From a checkpoint of a small transformer trained on Wikipedia.
Size: 16 layers, 5 heads of 32, MLP 448 SwiGLU, 5.86M parameters.
MLP neurons of a small language model. Each row is named by its layer, matrix (gate and up: input weights) and neuron, and shows model dimensions 0-127. Each number is 128 + 32 x the weight over its row's rms, rounded and kept within 0 to 255. Numbers have three digits each. A neuron's up and down rows have the sign that makes its largest values positive.
After each neuron's rows is what it responds to, as a language model described it from the Wikipedia text at the highest values.

L3.gate355:077118064170102100082103149126149103070079148115132152143139079156125134086095145142130076121120141120108084197106108167100122094059122139184113183161090151109106070175140066108160131095134134098157110114141133133117136100101184114108112129083041124163119162117126088138164190128095124154160095151121108075134179159120110099082149145110124143164131122104153062113061116141105196087167
L3.up355:114120137089108072148053113178126104119113208108103118046196147116147131187136146184067048162146101136085134082140127129100157092120135087110140092100175124087158115090171192114116099148132085141150083099159155108124108100075138132167109193187187114088151117120081148142159183132111154109144124127115066134178124119170136130167132127115109139073061132128167130076094116149113128109162
Description: Sentence-ending periods

L11.gate254:127120143173193086147159180136107132124098096151154143132127109160123210131175044139163110159183147105128099092112142132136093172146083142163092149125195165102106199074111139117118158155128095115136139117144084137134156126126171094162104161137144106112094118150166130124155148133122086115157155136133108124081072118118098135030111133081158091105080171145130087110098151096126090091114
L11.up254:127112137094121092185073129104130118134170192143080136184069121134058146139078206152119116123134131161151062104124080151104097112141149182112108138115143133133139153071112098048057107129109179172124170132074157118171056093101124114102116143119139115144153075095132137120150162079170127115156055166129118107095128121139197136150102118100160160111101120124154120151109101085131143150146
Description: Mid-word capital fragments

L3.gate13:160060133062092084137124142165168161179155157169135098189139150103123136153152128182094060153122096143130153081147098148137129131104131096084092093150221110102107179097117111133090100117183130161130134148145135127127087098037073132132124112153157118080138077120110145103059145137165118111153114133117123087092140127145090104075142128106116142146148123127158091150107142123102098128181
L3.up13:123076182127126084162086171121138125119197132161122092131103148107092134159097148163104120116086080121150142058174122097156143138160081099117065132156164086136092102110138124120144152144143142121075140126100137126115087129074068099135123126123209086133135074131105144150174141069199067112113071101162168090106127117187120142067159097159085186174166148162106127139117124154089155157136
Description: Acronym continuation letters

L2.gate77:125140105069089136098049127144105085165128142161121137155126167129143089141112146105064126168127139117103137062108103144185180131110092099118168162136131109139080115165125140141089141089107206181104149149104176075077132092125113055125119124097089111119117030110125161123089125135139142171117103177218104115175059153138174156164130171110104171124165140112139064161107094159125134112141
L2.up77:080172146079128053111145088172118135121160227105096120155077115145124130108103169114045104187159155097121120171089101191150150144111155125132126164166112097136084104159136163152139153083110156169176136154104212098133135130117139111105118114082106116153132135097137145119090063133205155141124096122184165095146159144150117095174125102113136215141158095133117092114123165156152146128172
Description: Plural noun endings

L11.gate154:104125142128142145087122114131133164122104167130082085197156144139083047150147095082171143075140134131094139137155138152154084181125126085088116158106138134156129147139117148112108089170193184097125130107141163148074144091090096098149144167151111111104113101156145147174102139062138103074211125109139146177168112156108144116147178117127150127086069173144120204040129152210118126198104
L11.up154:111101103098191135081173148112152137140126136076150134183101173115153132158130136163160181132119123128116146118139157138098149138144062129167098145106132126156149113133094128141139022217169140106124162128131126144083092137141152135140144137163094108143085104162049153097134141063113161124149100097174120164093134121060103049074192079130076208142119137104135136083094162154153111146099
Description: Word-initial G fragment

L2.gate264:124176102129133112131115139077139160152097120116147076149095144099179194234143165161124127118169138133098090137074138117129142135093107158152093143167143127182123120151139125183111112137137074177133124098156110139085087168178099149155136090115073174199106156084151114128159135152143078186134107109163167173124097157100186179085179107120095128131091125128140081125132087184080134082151
L2.up264:149126130101179124130160133075104173152128131150197119032114122083148109169152113131074119159131136119117123097135136111173132130137111140122103133084112093116144105099113143173103114160137107099158137116134040082146125117093153135117186093091136051171161171163120129090212146113096078172126143167134120103119134163146081098105133142106109066175155149125152123182144118222114114125158
Description: Word-start fragments

L2.gate411:156155138167146104110176109103122122091166097148135114127148196083099129147126099141094117124128096168109143105125074156199121169122116129135103183105121170111166082131124148146078192188190109108136188165145157035095151137114122104187113120153095104139103163137124145108150140110143114163116105147118147148156225062147122120121109173086088135104106207224183182182173144129134114145157
L2.up411:155134142187133116133162106146151111128108102125173093153165152097103140118096127119105112164110112156091148142112095168219083177159117156130149186119117167111162166155182143164131166147190091086160149167111182057116182146113151134149156100105120114095122174125113170139187149123178102134121093160181133138151223107176093128137090146120107123106167221187183156176160142116116081149143
Description: Split-word endings

L2.gate428:151192155136146132105145116085192189130126135138107071093143160128143119091113140151102124104171118142152121165110108196138165142035156121148128133163140149186137153145181156097060108144115136107131085119102141160103082173137100118114170083145146155126144055160142089158183146144163123124192146097131150096082125088111177094121167150131142166062142156145080084104121169191138124143135
L2.up428:097132173160135126100159116083154081135165154118171193125155071165133161180191133119174119133141114183106167173172113099128167087124109147106107121117161134042106143133132110126160129100156127117145179065135155118072093175095158125113132135134109109159161183097125088085164161119093115155162212147146110146141153066117064117188163109071153108146156116159161142138164112132058089106145
Description: Year final digits

L3.gate49:158134107044074189061136159120140088153087185192144155236155153216112119104118131092144104133156124177121160136055133181113136128086145070097115164165108099081134078128121163128128111108069110160128149097121167104102071096120138091134150149127093131148108087114161151120112088150106143160140139176149084125139138129132067078134119104082137158078079110114113115125127130133153139104118
L3.up49:150093146066133131087111163123135061166115158185112169191128146213129162125170129072120131148145115163137128116063108168180154136153108081102137179124112126161139090134120203110147112103088103190133090139141131066137113082114137102102128099137127121129161080136143196128145082110129180170115092178155073125133118179117087142129138163082096147060106128108086117148133093131171145103120
Description: Plural noun endings

L11.gate17:081165145194118143147139163088133186092141127119146059134148187143144154093115137153170107110138101117103163105129140087118076180106099056145156132143118097118215093040084171137120169102123128102118133156165118127172116163141187104174166146098135161144143189134074114084198141134146134112177099110128082127124187154159120122099150080115168120113122146092090123152140116151145108166145
L11.up17:058152068141168182162077101156167128092075085135161136072137125170167113143125147138138164100123107116171134154141144151078134122108141104140157127115127112174202141147097138122113141114123161129108160144098158126164075163175137125119159103102109166119127172148058203139091103086171060148156112110144102115149114140120135130129124128120142170126077120148132200164178176138134137086119
Description: Word-opening prefix pieces

L11.gate191:138115063073129115084131103149094122157043190128105122155175199167109131157149099108165162158158125142144166117117122106154056114096087120176122149158119167148079151169111115150172117129112180127098170099111160174112084137125158095184134143109151136112125115137190094148103136188115114148181185094130136122065166159157106165085128088123154102095121144161095121157097160109088088148098
L11.up191:123099103118107100088167076147100147117121115122057207115146115117145145177181124220170147085124163156145155103166155122140158150185133144107063115127117174145151125176144134169137135098108076179171184070135117113085129138138114121141081123201108140081086185137184087107157134135135131185119124103089115106173089141112135110081159142144105161182134200087116166134167176108092150163125
Description: Word-joining hyphens and dashes

L3.gate284:080108119212100161082186160082128139127126139089128214097137145118082081145165126105115090101094169111115107098176131137073197167133148159088113177202106173155085140074138141088214175103103167092147148101131112090098152130117115110110103144141125063147132142092085130131146123185085137144134115142125104161107070136108182179094132124121120159126125199119160130108132138145115122112159
L3.up284:078109165190160140126159118085124109165120165052206167061159166090087122146188122118152114144122108132103162108165103117082158104070177130074135112149131132132128140103097129135124105072117092164150137147101127098128141150128119052144102144049150139094161137094105148080123096136068160133136174149152127119044073156105180140114117147085069135135095181124170107124142099155119138101176
Description: Numbers and f- word pieces

L3.gate293:161112097133112097092128173148103142094135170119120161126190109132157075116137137166121140143171134132106088132176117131110086102061145157148126158231118178117095125144201121155157160181154174126111127153092111069119125160046161127157155117161079115133092114120208107153144125154196129100122112117143078108119131140169144130176123113151181138159098162176156089144129116121180157145093
L3.up293:174148076147122140055117155060150127061167129083147136095149165080099087121140113083145168114127135107154117136164152162094102178199155129132088150150108172179168117094174129147191188119130104125038176172118134149109186082163129133130156131129116143113163102109159157168097102131125150143134186153185129101091053150112164142144137104123176107192114149114128127140123103080134152180041
Description: Intra-word hyphen

L3.gate167:097149108139149107183103159131121154176100134119154152082130111118192140145085137107123178132081103117125178108152141145141162071099143127213155123077191141116118123077100141067121165123085138202146119143140087134163112105131144084128131140143132101205122184144132191157147088070168173137124156087082075151118080093078109070153096158152116199155152120118065174118127137089137124099114
L3.up167:132139119138150132201083161129128139165084140126114168114186136127215155171117153131117176149095086134123178129153156103142160121096100139164128169081175168115126101105099124074135168103110145182138137135155093120152116138121139107109133114117088094205135215126136164128163129104147169149120149059090065156126103098080099096158076170127103183152156085061082154107149157085160132081160
Description: Incomplete word-start fragments

L11.gate362:187134139139074137151100142151106143089179130081120119119155130097129144136179137086157125143162099128102103108066059155152169135086118097145150107151152130067095152113097155138152129169096056119174137189134157059050142136049049085163132143088125087141106124120128126173125125138162158122122113149082174101109095115176126101111056191167109128089087194168144080157161113132087122194137
L11.up362:082104131105079114110146119101109097085123170144132140083105132130096122115121105148194136087123173160105113096101090109170171103099040074168096165128118183161093126153105084104124117134137108107134065133110136079098096072172056141104167147102079163118173131173062121078154107153147140177141110113097101119076147158127126150116095123192071141130135125128112157165119170119206132132091
Description: Final noun-word pieces

L2.gate29:159133162150145180142133111162119181150092144112142100088120187125150139069123136163095106152125121142178132085128100119114091141057121086148168147068116118133180174169102239091132084178133123199115156179166147178149147155144140109177109133195174205120128106095106168136134092107078169113158089169154178181154101161090091128122096186162119148121110155104086171119127137189132112100133
L2.up29:118147141156116171126137127159108178180142173116139099129132139139160126080150148154085188149095104128184144134146084114131161189062115094102122120122052105159172114127082212159092118194126162136122169170149114174128126168144099094151128079160132170135133104129108210152098116132105186141132147126150159136166175153117108116130085224148129097078139168099090143131160117171155059084122
Description: Mid-word vowel fragments

L11.gate27:104164179148106129112100150083130152158179117139168105133157072130132158168101084144123063135074114124185108141129155132142156173115077161188172189141116146117095134126123156126094118191174180094147162127143080107152089105116112161145124223101130150128149173126112093151103143126119189104185120158094151168100171206101186084063171156110148175083116196132094098126136129113135112138135
L11.up27:123141144095120096162111071144114137105125150181101117160125176187174099135132109092047112086141143135112127083137125066125176115172141157129093115148015091153133155128139104126088065109156123133152113114059100149189084142203138137198056117182170090120162111091102126081031199098161119170156121105126130127145190147129118144141110149101162144137138136110204126121073124124135124144150
Description: Passive participle endings

L3.gate82:100149194073083069133106136128087117132135149170098076140094134155097103147097107151140152166096137103163161097136108116103147138097075113117098065106111124094113119137131098122175134168134082096132113130137158067063131130063114125147135134134133186141127166132050160142100145114136087165113111119126134149044129109126158123096129148136128146140150154160166121070124129145139152229109
L3.up82:120142087087131155093104138133153177115153135188093118153131127168148102000134163114173119114161078173133112175104137121115133148100143119144133103149117149083152119153181142132099106185149110067136132123158168121056117130126163081137093148105099152162069082146132115168119124143097152121152105073147129132136231090134115121145128155136184143065119135142177107098128120131134169188116
Description: Past-tense verb endings

L11.gate325:124090142210083157137170166107123132155146131107101102155094128141124114108196181129117073121160082135142132176136073144118172129135179055089138164139109167103153188123090201146153146132102182130150114150119166116132073101116181105182097114190130150131166124131116150154079068067104148107077159125120146090097112079218095117115107094160131165151086097131118117164171100148091094120158
L11.up325:047113120141140114138137117160099117173130111136078117134141146130100131148113091038130116120158127142166219023111115108206129123150127095114124124104199136078123122181084111128092118178122119123122092134109218077129099102055102075093100131146130146099090135164041122195102133115090135102093151098138123108156130129122142099160139155159099164116144193146120101109144107152118128130135
Description: Detached space tokens

L11.gate416:099192157139090124138143088131167174130100117156196184125136148077130147123148125170131125174136168147120116151205105184179119109128149102165063124124107173122115178077073129164156203120172135093146115061138146122151057083168118088065142139128100116141109180176114132140165121142124077074108154097114168098106163143108126106093161147094095162171103137080172144166125179171087115090124
L11.up416:139113166109090094128095119155103122164178118144121140211188156153119101136186152157126109172139101141114163089070142166147129128141112106092121096125120140217068110209107170127098173133112170192099162107122160144142126085149167050147130126124121119128158145117168122073094172146159137113121183106157168114126109169160155089122172151079145098131117137147190129083168123147168082130104
Description: Word endings and connectors

L2.gate62:125141141130172136074133095169099116192136110137094119138151115132140096061136128197149181123141092127139153106134140121121125136114088136099153128096189181250079147126169104140163115143173101178156130129108070136179136131150145113085163106162123115097173125130147146206121161105108112141119130146192084153091086084139168175155174076081174136147096123128111138176079107149143108104140
L2.up62:187094128103142098126138159167054066114174140140102194108168080163100097140157134158106102128105101073147139071194157105163088108142073149107141149156119144185116071127149144157160133152135143101110165109140085150137134107116134120166124092066114084073104151132164159149071114124091086095141153102152106143105156164184138143108094088129124100193032117177112125138146086159120137100119
Description: Hyphens inside compounds

L11.gate197:092108139123117120122153062114117145144122166109127075137189128093105188135103142121132136139087101118128093140161143116155111161087109134136157147115070142122160118165143156121131102168118103145125172129118115155147170101094146148108137116114116178068119118224139136174103094161135083071218152135203181112102099175130094181133148217160082136097114128128103162100107118144072149186082
L11.up197:183048124126101120092101130109173105121151169182091093110093114118121129092122122106104109135173117174084124117080115108151095161147137122139120105052128104131199091070080138109167089130060111113125126159156118080158071121127101156149097170083179179100109106072117153164155139164073142112063073071142139131152076180140151199140137207112072195120164148126110132110098142118106124122112
Description: Mid-word letter fragments

L3.gate115:135159089109116143115137117099098148153159101168177034082156158146072104113119105136063107139110078130084185150097132092151111105116145096142150177128110092093074101141129201119120113136096127175080133171169116132153174131153090119136157102104152144063096124120132133162167082189177138199151103188147091166153107121120125119141158090199113161167130156166177077108124112106179150069138
L3.up115:137098135127169169051129117133178160147172160155131092102156152085145135085141120146136082121165115151114137133074178122182108067048167148153164123095137130110176191172080154164105080105122138142098136169145175131125132117164101065168121085103120123096146164132109158093140124123125113155137152113168124118152160138101121081188092198096122151120124105169131165103122166124153094118132
Description: Mid-word fragments

L3.gate119:105142139157071154168122120086151132113121128164216163112171132162118060133100154136138148124114113177162128158113109099177060144166092174138110127101129160137129170179086143111166102091163125158130128118180105102129098180120100160133123156148151139104112137086163186105073169172116121090111183118096142098098114149082154075114094140122121135080147123071171136104143121052200177169167
L3.up119:153121147132091144119132092075157142129117165184131117122101084154166122158112152120135139077131060118150125135067170111110088132117068145169131039142125140119152097174121115091148134152088124104155127073151134071155132206114088172168122173082166179132142059073107145092125142202116113120169135119163140077182112150075217144127072134123138197112174125133161124147106126111143197162176
Description: Heading markers and verb endings

L2.gate433:124149079095103061109165101135136131127104120201125084091110115151124145081142068168124135114114088103093133121107142080128108091167084133078119054169097100143081095173173103107109149100174138077089097118094101071130114103081154106149102112127116084116134134120113193142166116144126085133204122093109130135151131103161187162054169089140132139152142168183159097103087072079140154124170
L2.up433:121041157166109183148132138136135141107127110125128123118073132142096126096155145169148192126100110108163093117104127148093100115113085107121068124105135126137144152110146126075097146201120139100123148174209115131148130084146092130119157179154171156147168125107116087098095137089185130090168167144138166128149184137118089127086126117142090076062088145094093185107134159148061108156111
Description: Word-initial "In" token

L2.gate48:081150127107117137158163147144126178126185153145183114125126140079127141129156202112136096166111084116131176079065115103168102162142095132157143158100075119060122220148149101119138120127159141117171173106134109081151207146141147144129106138114131107094118073157126134133084190150090196121180143134157104123106120119126125152082104190162128152125223167049098116144119141104113154178178
L2.up48:080116172125168150173154122098111139128174124099167124081113130104159118109146155117147116096108089153154157057086115131124108128118097136171184170129052137084105134142105087090143092106206135173200162075103108123205131162183158125151067138116148124102114090164104173150077135121041135116178207163157102120103086101094092121116106163136138156146134132079076127164100125151148128162152
Description: Past-tense event verbs

L2.gate355:106127128138095136083119116187128087125125148130099131141149148125074125137122097145126171161103159109145168121255143111148146173130158114139072103153123127085102124091148081154146153159138188083159115117120107124127148135043153087147180133126108171168100156160197099172081098154138102152129112136115123103147117160171188127133111128190137119090002160160140156171163171147119145148092
L2.up355:071166121126140163178160102107102092158172121131153148106141170066048111169139120149111137130066147138140187113225108137128115117149169129126098120066167134130115134097122098149169126077136163130123207119160109158133131115122140093133176123099161147121117140192176083137129136119103178129159118132144136125151112178117142097140131150147169116119051141132123176163113141223172124181095
Description: Hyphens in compounds

L11.gate262:180133118198142169188080177098108117147125148092100118100144158157106122132169086143131116104125130113144162089131121111092138093202063205168079132076174117124067135116151131156185169155141131143167163067086095115116083158112145097078067154151157093107139109172141122158116095115133161153179102123152109143084111094027109151101104138127145138156126143127112163172151174190103115080127
L11.up262:133094147116143090063134107166137114128197196117141098156086119125144137159098216078136141120114172141108172087110086151108130169129148134103156144082108100161144128142086123102187148175078188131145142078127139149125115092116166173136086111104100123060109116140106149132050162089133130120094112077182120223118116130083099148109172141084092157112148141056138146121124072116079131130099
Description: Word piece after split initial

L2.gate190:147159128177138116146101111118158098185159172170148087135125127136093147179133093150070170148198121139108115116181145102103184106156076098081126146067151103121106119123071146122174112205121157143141125132199123156165123141143154111099105107117154107180150136108162038171155092155100136086117068115120074181130163135127145130159117089103169121129086096159029112125115127084116152103137
L2.up190:156109112167116113139109100103090082191132157171122121113138115126108157153174109160064149138152132141110130131183152098110152105167090112116122153102129124087069100121088145130154136177139125130121155119188124160144136176145166132084107089071116045158151143111111091150146115124078113101106075126141083180073185117121165134160084089130170115157141128127032101130114112123109153093159
Description: Clause-linking conjunctions

L3.gate116:077096131137104127128117115144180097195123215139108086155127172114185121086038098093109104201126117137084114079110170112130122194125174131140138134146107116113135114144156153156150139114144122121070135105100105140144079072088122122093069122115123118180149121101154128108141104112185157112132130157133102115144137164148125078135146147164070142126093114161128179156171134178092155098113
L3.up116:125161189175131105192082120114181130150115159159128095118131108140142141154079078132136113164096125083118113117110125145100108148178125122072136091143208158180083116128129156136134128131178110181136132084114163129116093135208091105131121084133121076120190106130146121176156159111165100067100082127194056042104109172135128090134154140118044174139157094102173149173120106099120159126069
Description: Clause-linking and / not

L11.gate441:098105130124140127144133087122082102106107089140115158127093091144104139136163081125097046163088068068174133134179144115103111140122175169200126160126131188095112096108106110107155075118117122094080060142089158174157140089127063143095115116134065174144121149141144118125134128151173171134097155158178155064099176093155100111111156163105091102122186155167121103124097083159135142115108
L11.up441:118115176122150084110131094126199115164118191133069222183137103134124154105091116115183154144122136149114091062135119145147134089115096189134120124080132153151077165153127096111137100130104155126108090182099160094090135101117164069150135130097158173171151096130070129108153146082119104133151151127176124082096080068164111108117136083110093159151156154108164125060090159111153091085094
Description: Mid-word fragments

L3.gate373:158184123148091135051167166115089139126140082133115145161173118158169152124174164064216092146134146127168081125181108108140109152138137128158169124111136183070067153138124125149097162070138107071083116150162091129134159079108117191081140083148133108163097169110132080122140134112058106187116096161119106139117151184091109145062086122128136073142077170103090119193150134117169104120144
L3.up373:075138094109102120081143132117132139116172136135107089143167165150142126115159151087105090151106122140118148144142129190198124066091147153102144124083145118204120051102107137166103160083124158105136048112158102118101098101149157135107149061165165149126112170122133081038079066154103112112124126111104130105086141103097121102073110129142076054114147135161119116120133188168143108177153
Description: Capitalized At/In openers

L3.gate130:078082086083119190099102113151145122136089142169151128201132146133146109088115156140114066209205155167118118128108100118095150173103180151165133170172208189065147158103180133150184142086154143174119120125134142124151162089134089091152113154107137116116179165075129125191101157133086150126142151140099085163151098104067143116140125079131138110120113169166133165114134133137075149139186
L3.up130:106124105141132110100147124147183159054134144118156090166059142122116105081120143168181102126171136158079139124109113163104169138149115059128120174153106144126117171119125133094144128134092158160188055087126155094129172108112127103134132159147080117118153179124140073142156093114096121144098108139130117122071091112131049155133167111132146172082188157130132161143090103114050075131109
Description: Went suffix and periods

L2.gate14:148104138142071061087117132096035112112120168145041156129106096137133104079138110082160166111162161130118096154133159119104205116108111117136114110134131137125123175137103117135137107141112141110156098088046154139094098159133138128163173098133156126133118174112131122142097093159085122148102115073143122042088074124112126139124160151129111164077143141139191119128100137089136135153081
L2.up14:108114133076106148115069141138054141150132121194129111147130104151194143106176116094109150157141151108109054123136127076119096067172148117123172079121111127161178152038179126136123121152052186146080099108156130120142155133139145153148126131106111159145107111100129133110071155104079121100171130144105083153112057129100151118184062085135074114120131171123099112120143146128182120093202
Description: Split word-ending pieces

L2.gate107:187091186119155155143114108152118144137137124148111110160172157086135121105147143134188138172101096115160141113155131043139161121122195099142144113143110134107104145097140097160114163109142091114119146125119068169137138070189110147093147156200222097045136162095152139170154112092136170167156143128122081090080081155099139107145116146071141125144052136080137193144111191167167132141131
L2.up107:183133177153161135161122119133150129135165140114132129147176161062086151083190194153192129181094124124155134117116121036153156096146182073112115110160108119108129147089118109160095151120141087136132135123109061162146141095174101162091156121163181085065141118106169187136144122083141167156183169144134108081070098155110147094151090189063123108151063136102158183154164159166150117159134
Description: Mid-word pieces after stubs

L2.gate285:107091103106124092139095172180079115143156149052127097126135131088058099129141165104086083090117189112151089152064146179120107110085103095161079124088104177083175064141106176067136111181159109109134125187171133125106166079111107100165109126136132160105156107135126134074151196163066140095182142120181104156135107114139138119163139142133088113118181109068147105119115148133163081120164
L2.up285:105149113101111144130047137162111127132105173093185153130135163123110123107093144102153093135152136124093123122051072154107111094113117090184092150154101124112167145152129180060099122119135118151174074145148160102088135056075145110121142126113116164171145093136126120070099163097076165078181152136183094144089115210116135084139158143106113109116149114070117075129175155105131091095227
Description: Quantifiers and word fragments